python train.py --d_mlp=1792 --rope_base=10000.0 --lr_mult_o=1.21 --beta1=0.93 --decay_fraction=0.758 --doc_mask=true
MLP neurons of a small language model. Each row is named by its layer, matrix (up: input weights; down: output weights) and neuron, and shows model dimensions 160-415. Each number is 500 + 50 x the weight over its row's rms, rounded and kept within 0 to 999. Numbers have three digits each.
Before each neuron's rows, "fires on" lists the tokens most often at its 100 highest values on Wikipedia text that the model never trained on. A number after a token or word is its count.

fires on: "3" 22, "8" 10, "5" 9, "2" 9, "4" 8, " selected" 7
L3.up1263:459527614507482543395503535439523420585548490466507445477534488446509542467512490464505409477535477537480494452486552429554486570578473501383437446505563486628417454420584485548514486495505469467583520463523533535560468503534525475538562456480515638407411495565505457473474471547481509503548555582445476448371608563515471504419522503493474537432485513510564524492456542583521465453483478538509435507440579472517560549470553439475447514538533488591394434520522427432461547593588494459546470433411466507471478471507500522493466601508501518453441518463536457571524480560503458562606446482521426402613522494505572451536483566465510510533625487486514527580407513555536516486526413414576505472605517471533524515450405392471393476475510475512423503491505456499575645497471568
L3.down1263:539433536438510544439466468424389497506535578608498493456479543428511551531489543488485498453490430493496451423520515416522447537589478508455570527529453443459464512515520515517537462496441446407570421436524451463539522457460525527555545578509437613460490519490560524481550489469484444508550500529493546516445486540388430498563481547494472525467547527488515511446473518517553485468523606518447399497427514502522551522537562479513490561538467484571579480499500444522524516492540499440549515466517420441584491403490610583599481533569526438471437533455509428505512414446488447539500465517514431435638447428497538478543539510525499447432526555567533470551364568543550494589485534524598511335452533452480519453544447553531453537637539534359503555473521496497512516483514507

fires on: "0" 61, "9" 23, " com" 4, " Not" 4
L3.up201:565521476531577479598534464495434519497518520534496587564447491448487406532549426481472561532508478471522432497511520460490485514448463475499542539451579518446479492565460545489516537611586485518510537535492589572431472468423489482522600448542428517541504533454495509465460491530541493459629421411455443517526401486478462482419543491531484553453494471444484469521507591519483530396438431495581361444496447507496378547477486491478488513502420421541452468453563553560483470508537434556415522523514552469515488465432494596512532456521522518400505485462490567503437474522400402478509440483454524512573492566539469509480587520577447514484430439346502506612624537515555541549534501472504380497588544527463477406506515486559502528474492481501525431475438522506498491463611568
L3.down201:570452453541424455517632418534495534467439487454537519569460542545478432527511484548487574530510431566559520447483556416500492418502566433537536477530512444514518544565363462552432513585537499526525535503484499533479476420512556562490556499500498541460524523411468483486497463521506462511440534394406485492552432451535476500446455462484439476428545480463466396419516530529455558581470529434507506562508500536548483422556478525443530529523487471483512464482547587479466438555496487481537529590476494488524484442399495455469464490417550516521487430450476584510469547548444432529515370525451476512617438515529465506505538477446413455509485422517581547535651513461390580535524533414471461571552573545455398492474542584550528542469491436505416434493419484544531494519466571

fires on: " /" 53, "0" 10, " caused" 4, " footballer" 4
L3.up585:552554554454499560543554546458477465434509524511543466466493468458517533542459502464485578524503539500505507457463438482560431539408463363434483484459568539491470523446421524526555512555464475558434457547523481572580485564391517430509509521504447497530494539540493593428420420515535486496618495460547366426516526469448399468430475503455467470557585553600552505563466484465482467516540565559496461471400486417486503440442450486449522565565586405519462547540602469438452530469506534438559546473526475487538552455458533453478497527499505564566537529436463534491465559542545517496468567491514583408495493475470495560505544568506613434513453429488514449480509572488512489441483507501519518489509527542626451401526456458398468449408440533508520424506486465540477576570437618
L3.down585:516512570478494576619478536546484513509516496547472446544444460489432539511553548451464546540469524494489527513403500523537426524448441388475442510451525444528468582429418495467583518496514458458503479511528450516509475636504485444552444578499458470561507498504454577469388455443511471478596445453632446457520484471516405465428512557514526487591491457522523516565553452499513428571590516456537497431423534404520573495466508465461531561568551515519496578566569590493447528497480575447535446489608515470444575475513507412403557634533459629453500535454514485534456511479535523482539565495482487432443485516573534491462463500559601399468476484496420474497620603557546485496560476514479518561483507570494460437489543489479475537537485574453497448585490543525533607553452507

fires on: "0" 34, "-" 20, " played" 4
L3.up709:591470582526497536468485431523472567507522468502474463543498524588554537486477448441472491497487484550450460499438402518563538603464518420413503475484503529526547396483425460522536446531426445581485481505469474506587508532529634543493485448528559506477582528563494494563500504503429427593577495520404445491465442470502628583460544592434418515566509521471467492475556473390532503469509475583421466499400497437429561440487487524499500523529485438518490548430528459564459558527485511508401464459461501430521533578532443516559540498472476562480445489460457561437514465535520519442450489564498495494538517493519587502455527445610542574445467427513418509554474565457511494358546497498531539499468585572516463488453459495510510462495519482509610570559544569520409521571393452
L3.down709:495479577561416564396485457551535447527550527625481411492480478547499477526531524495508478499523459461529493517430415470602518568467464450436476446467537589581457486538490444488528420422494437544454484419448434435513525539424529593521579504538491485569636544475518445536507520497410464605593449525515487477395457492532519513510514515573467591506529542467475520454592461557466511489487468493515461537423529474415531537426522516377491582578492451439461497470480503453377562527539535527510465456535439473493507535506527513514538539422550560442452604521607527419470505484562523487404449447497480491571488462424626448464540487527536446474478590478408504549451593462573465454541503532534499484510620621468460461469489430541458526430566517469585540512483633531494445523475441

fires on: "2" 23, "9" 14, "5" 12, "8" 10, "1" 6
L4.up740:442484542507516542445525572511490421529562524499479525480592525457586542468469515470429488618498490528497498461563447474471570502516487420521467496469488459513491525496508564482545434504509545543584535475474542549593482526475446466548511437437556599432551455580544506545476453444582482504497437475532558484415418444524551471403539403499442560404510511506484529561468533576397477545554555456403435432608527556475539569411515494479433527432528413462459500537554552513508505625470543534547420473450439490480527479532555496490489491533483623401472466451526472461534583530500527562505472517490470486505472398604462460421460595469465531492531533434479423489488549538480595466441516534540570574532482410463460487475400519351477532361495538568507440498491432512484468396461532
L4.down740:486404505533582548461482530468462541557548579500515517472510522455507514497543463436480527435424570513537463531406457593410516504470504550464529449535527542494453536463438572580417411575492375412407452440600526420513431411519448493455570597560538581491487480472613519587528483574580532507537419434499492448389578468483418519458495516418468506506552484522418455581421464439473428586518439534542501546485414494525493505448494556576512544517505583511507571497553503527575444508560475467473502509421514430481408545502476430444489581502546512508515520475610579647472514551577462466410492477540477470490587460533450461464493520493466520486463522485446576509475520552381488576371484472534498514578378526504575521617445448461449526493499537487571510518444471511489454435432523

fires on: "." 25, " States" 13, "0" 9, " European" 7, " South" 4, " Southern" 4
L4.up1738:510477493535511532430506544537505573523482489495443466485594472416544440451493490431542507444492428436564617493457422488541569524482475404545510524503593494568512491544580506400488499560451524488533470509524557506503515514511518501476463394531493515497560511484424577548552485548395464538519411507431463438555430442412459417425471566569564573500505558608530549523503582546465517457497493490516627535486575488509344552477479541508495530492449466519466512467509596470506499576516561439551640528522507499494553453549422492550575524407482425464487527572471563464464511611500505491468563526492478474524472500553561556512567464529555418521519502496539563502436487513494441442546516495474505520457452512434440483578548470574534457497458495477514587394571477457493522454553432
L4.down1738:488581511504472557449473562522459519518535459562451487538378468445476531532506519522555501461532561535599551466615454590483531498500539425578560505422483441477532465527506430506546517506518473422531587521574548624489429411509530469486548475584469502401592548400465522498455486567586623458454552514456578401520456489500478411569497484515586469456387484527453452472510482455486467468607512524514385467428507450514523497514507411541427463501547502524554432494438545608475491479492398406523477524466415499441522484539466571541441517521501492539540498469463496472510565531401464475485564579517440603539599549495468580570536530523522444546536490563487429509500452487475524482494484485499465401466499478578517502493530539402541504462543630490582461435408431517491494488474464

fires on: "9" 26, " Party" 20, " °" 4, "0" 4
L4.up606:501438404513435522547524425533509517494548515584441482544511632525593487528466446463516472498581537440468421458513502545530568486448500385373487511433409452534542443539448471498510499541546488565471508475472379465479517495472492599491499468609494503519505531583515466408406478472456550616454476566446490540498520586462588466537522564573441557462524540396525499562516507509519592542561499571448510382493490544427527514525525478455522546527525466464542479571555390504510580522595475506550509455559436487536508553495454485607492518548515536451499514449506563532583480475553462436524471423478414524533518509544425430536480470590552566499499503492477497504558527478500511497462572524438451568584451462492504488415509380457537546472508497408506446555436436527452509601463436
L4.down606:495462531501449487480456494551486539552586469510449454525514580542552476520541585509354503480514527448562478590562527436542470530456489444424461527502447502486513400634441448495561516437471524525487532437449474454500572601479497566502495528554495536516533588615505652476433591435571487577513468542484575565623486586472493534510522550634462552482468517466623468512514511588504499556501548463478449434447415478498504505506524472531508530449602501475530450620583505544507542500501464502471499463394464523545456464506455442573492525467594515536473463505524497489577590555567519494593492439554480562468473531481519461567534470564477518506498485517456459542528509449550541363504587413439591559550508532462507511474485446448465539535442563387458494609521476441584396487450496

fires on: "0" 50, "2" 23, "4" 13, "1" 11
L3.up847:481499526647621499509480527511492554480458439460483443445575490511490499494447549467420465499504449535555583591484467509474567465415668572459487398496489579511422420488463485466529557468523412461465444470519553514557564535536435565527534456463578472506530492518476574489474452526467422557506495573396495446502454530515512584544528584420488545447478539486570478462496452429485544470493460535560522482484441474421584479376568646431545471556476440476545507561386487517432532533537491473499554404500503430447525514481467462407633492594391528439453546535519486503621502575509525474560549531438517426561550562491522559503450529536492505431488450595450479463515562506535464435540487519440487590394465507514505439484433497459520471526493519507482568512500473495528500485468479
L3.down847:515610443535563559378486512524487466558466461513445517580482474531506443417519388466566470583548443399519472561493516485484540536478641470583473497461486508507552424523474536437493487550565515485508490600490501524452538532552511496476442497404542476503524479465461567525541504532438377442527548497439505446463487571517460533579541539525537499531445496566556465451498503494500548447512474458533465431499571395433542482506569459494563487480465518464526467549487421541572570534450526469537502541504455442418501547452506519519594454486476471537444446504543487454552488564412553663490527507490455406530477544529516538514522518584541495396562460562524535530421537491519449535511511478462488514456482551479392574487353466457556425512525548491549468557404496468594580539560404

fires on: "1" 30, "2" 20, "3" 13, "4" 8, "9" 7, "6" 7
L4.up462:460493491536536510457490537417471566407506499443401461511488491402510462465591483447462483500459531520595583526485403462474565545549486456488595562488436498531548515450541523571533439553508479569491491494379554422476497475539509510528461453494513428489564553611479438410535469456495455431547448513525479514497450529485535532431586465442524504508456411454535491576573522505552533537519535537470584467451513529471641493401506593465479480504450497561431497533496551546487455547469575424549499535507482479507520491593485548560556501514488442588428507509504551489590496453547506555587411597452466455474466478533487453415453504446520498603613484552424415466591503494584578522470401483476567540470500428490480507521437497432564566458519466521447458518502454595588484559518502
L4.down462:525500514519474431609453446439580504551463462442483492432510428568520492446621523602491521515507528482478476479462503506443469533582487495461545480492497482537479454508455574581590533470551525457487476464480517619496443538478511580554509536481401429471507529461488552538528508590474502547468474420488437432461461455520510488416430550450511416516483572507551449451481546495546570536471511485473563412514610533536466562542463585431393562404435530498420497571496503512489548420538569530491569458512503470460581579443487464413554518509481533484455488508464442475595458484523461523434444384573502480502586606438462543513523456420529514381473502495524537419527521431455488557525444539496463557402506598460584563510553467467485588493468492495426466373437519537441492487427519

fires on: "." 48, " African" 11, " Pacific" 6, " European" 6, " Atlantic" 5
L3.up1014:534497469523576481445374511427438519503456546567536520416542565364507539467454438541547468479464503449415454513443432467531562486428483543553459540492541397538541511549617448443489461480510518442562496498525479569435526512434613539524519554496494475497489494534505571497432519497513444502440475467449501464466467447512467487557520521535461501546436563491499542450538477548501536480492495429475427531418450536613383500444563384575555567439442426435516498473520497458507405585479437418464490458491517485460509571449504375513444480452417423481468521429461519497548514529506515594538458511456484589513532482421543427513573531501589460484526572439554476588485518556532500459547478546552503510447418445403446483420570496418515445585543479530423523435500495584448454474455574
L3.down1014:471463477534481535478436499475434523506405539555603443480590537484546560469541466473539536516429434480471497564535512494423518493459539545522532624498563429558510497561437449484454578497502490483428506457587559500493496485507458501507555410521480478421533503552486473553513489580594515495463479537470545521481386457504594503502611473494464553483374563488579493442451491515504493448489543410492405498554428403441478408467500486533535562493449535386490393498577483533415420588452450455490400504414491582499499424533429437488542513514446454519491435548509549515513487563485495627476566429568437583560557444554487551483486538511563401530516533519503500463517478544508521583524495522553492428445478363500454513519542606465471522520571418514507518429477425578534469488433570

fires on: "1" 15, "6" 14, "an" 12, "3" 7, "8" 6
L4.up1308:387459459402542490483518477445533497499447575509527482448489459448530587499634564547441471478508502525439467511540486455618528525510451398524541551524460536479520483460499639566559476419513540438534573572447556470507482463585477458571481531522553489497417585526497516538536461530564472545509504463508502456500405610448582479512513475482480502516515493490464494448548573471483557477559472465548568434487504437458575536505490482519507488406488525430513518528567526463393486555452440529569496513458423534440577445508574521565501538418534485564437451449571389477475528372490531488468436550576438453607512488446560529487480602428519526548552532578529417549419566529569614440557538539446493547448530451485444510484412432504486571551574476528522401525431412575528513426530537
L4.down1308:566443465427597540470492451528398539447512473470465458501500544511429500523393512458509477475416465573489463502399487394497531531537456424510547458480486514488460522485502566528556531376497523366559495535409464490478570452569576442550480507406449424523525565545565462493526559473501425523500417458537515465462484432453533454467511496509460497529459468549433497522512433481459432447532476519491471540521555485456421476473454499416474455549521558476466515523575527418597562502416468612494514517514369533462559499487424479496389488468583458445446513465496563443528572395460433393398420493602407583487533443467470555536488499453531475474549534511497512446445513519465557386486466457521503528475503549479511545519493599430457519531524465490527489495447465585580480494592532

fires on: "2" 36, "9" 30, "1" 17, "0" 15
L4.up1380:528576516436489522558505502515480508495533487456543576529450547561476492456490496503461547484531494570404417505480475470436548487435443421541499339480520533454575454577528494427631520440547435488576489564460499571418568459467521471408559492539518657531445486476422396533517533501590407596663477460514537577540404497513546534553500441441494535532519450423366561626465567483533511488515467481539433529406524541497529496453510471543479486477501462524472442507497394539546526523501520472472441443434443467515426480569514543553523584534441520473472507515471546421571518529446482448510480514455443447469581443487474512440443435459447587554446438548504584477592522511520516527532480586440428513515512544460458526571578528500446455486482444601520453413485451539449462465478506
L4.down1380:472482427493566492614567514504585567523512460430573548492486470498421517471475498498440516454466433534505533557434503511524553461522488442528491497521481522530608517491528474463418582479539483529451443574483525530533550500578541526380449440420488524431483389476458471520453547539513390502454527509427534448442412484510526509465449506420504521530458421489483523558513386538468441578474487465464511482546468435455455523507448430513521586448404593466496545520519435551554542505452505527393443530535496508475529397554458542529514494471550550586467475456470475517453485504524443495368546451495486543639454519540532557514477425502462516392603436587519570524614482513470467475549540538444457517456534567454491559504520481456475423561453428493438471371500467550494489538480419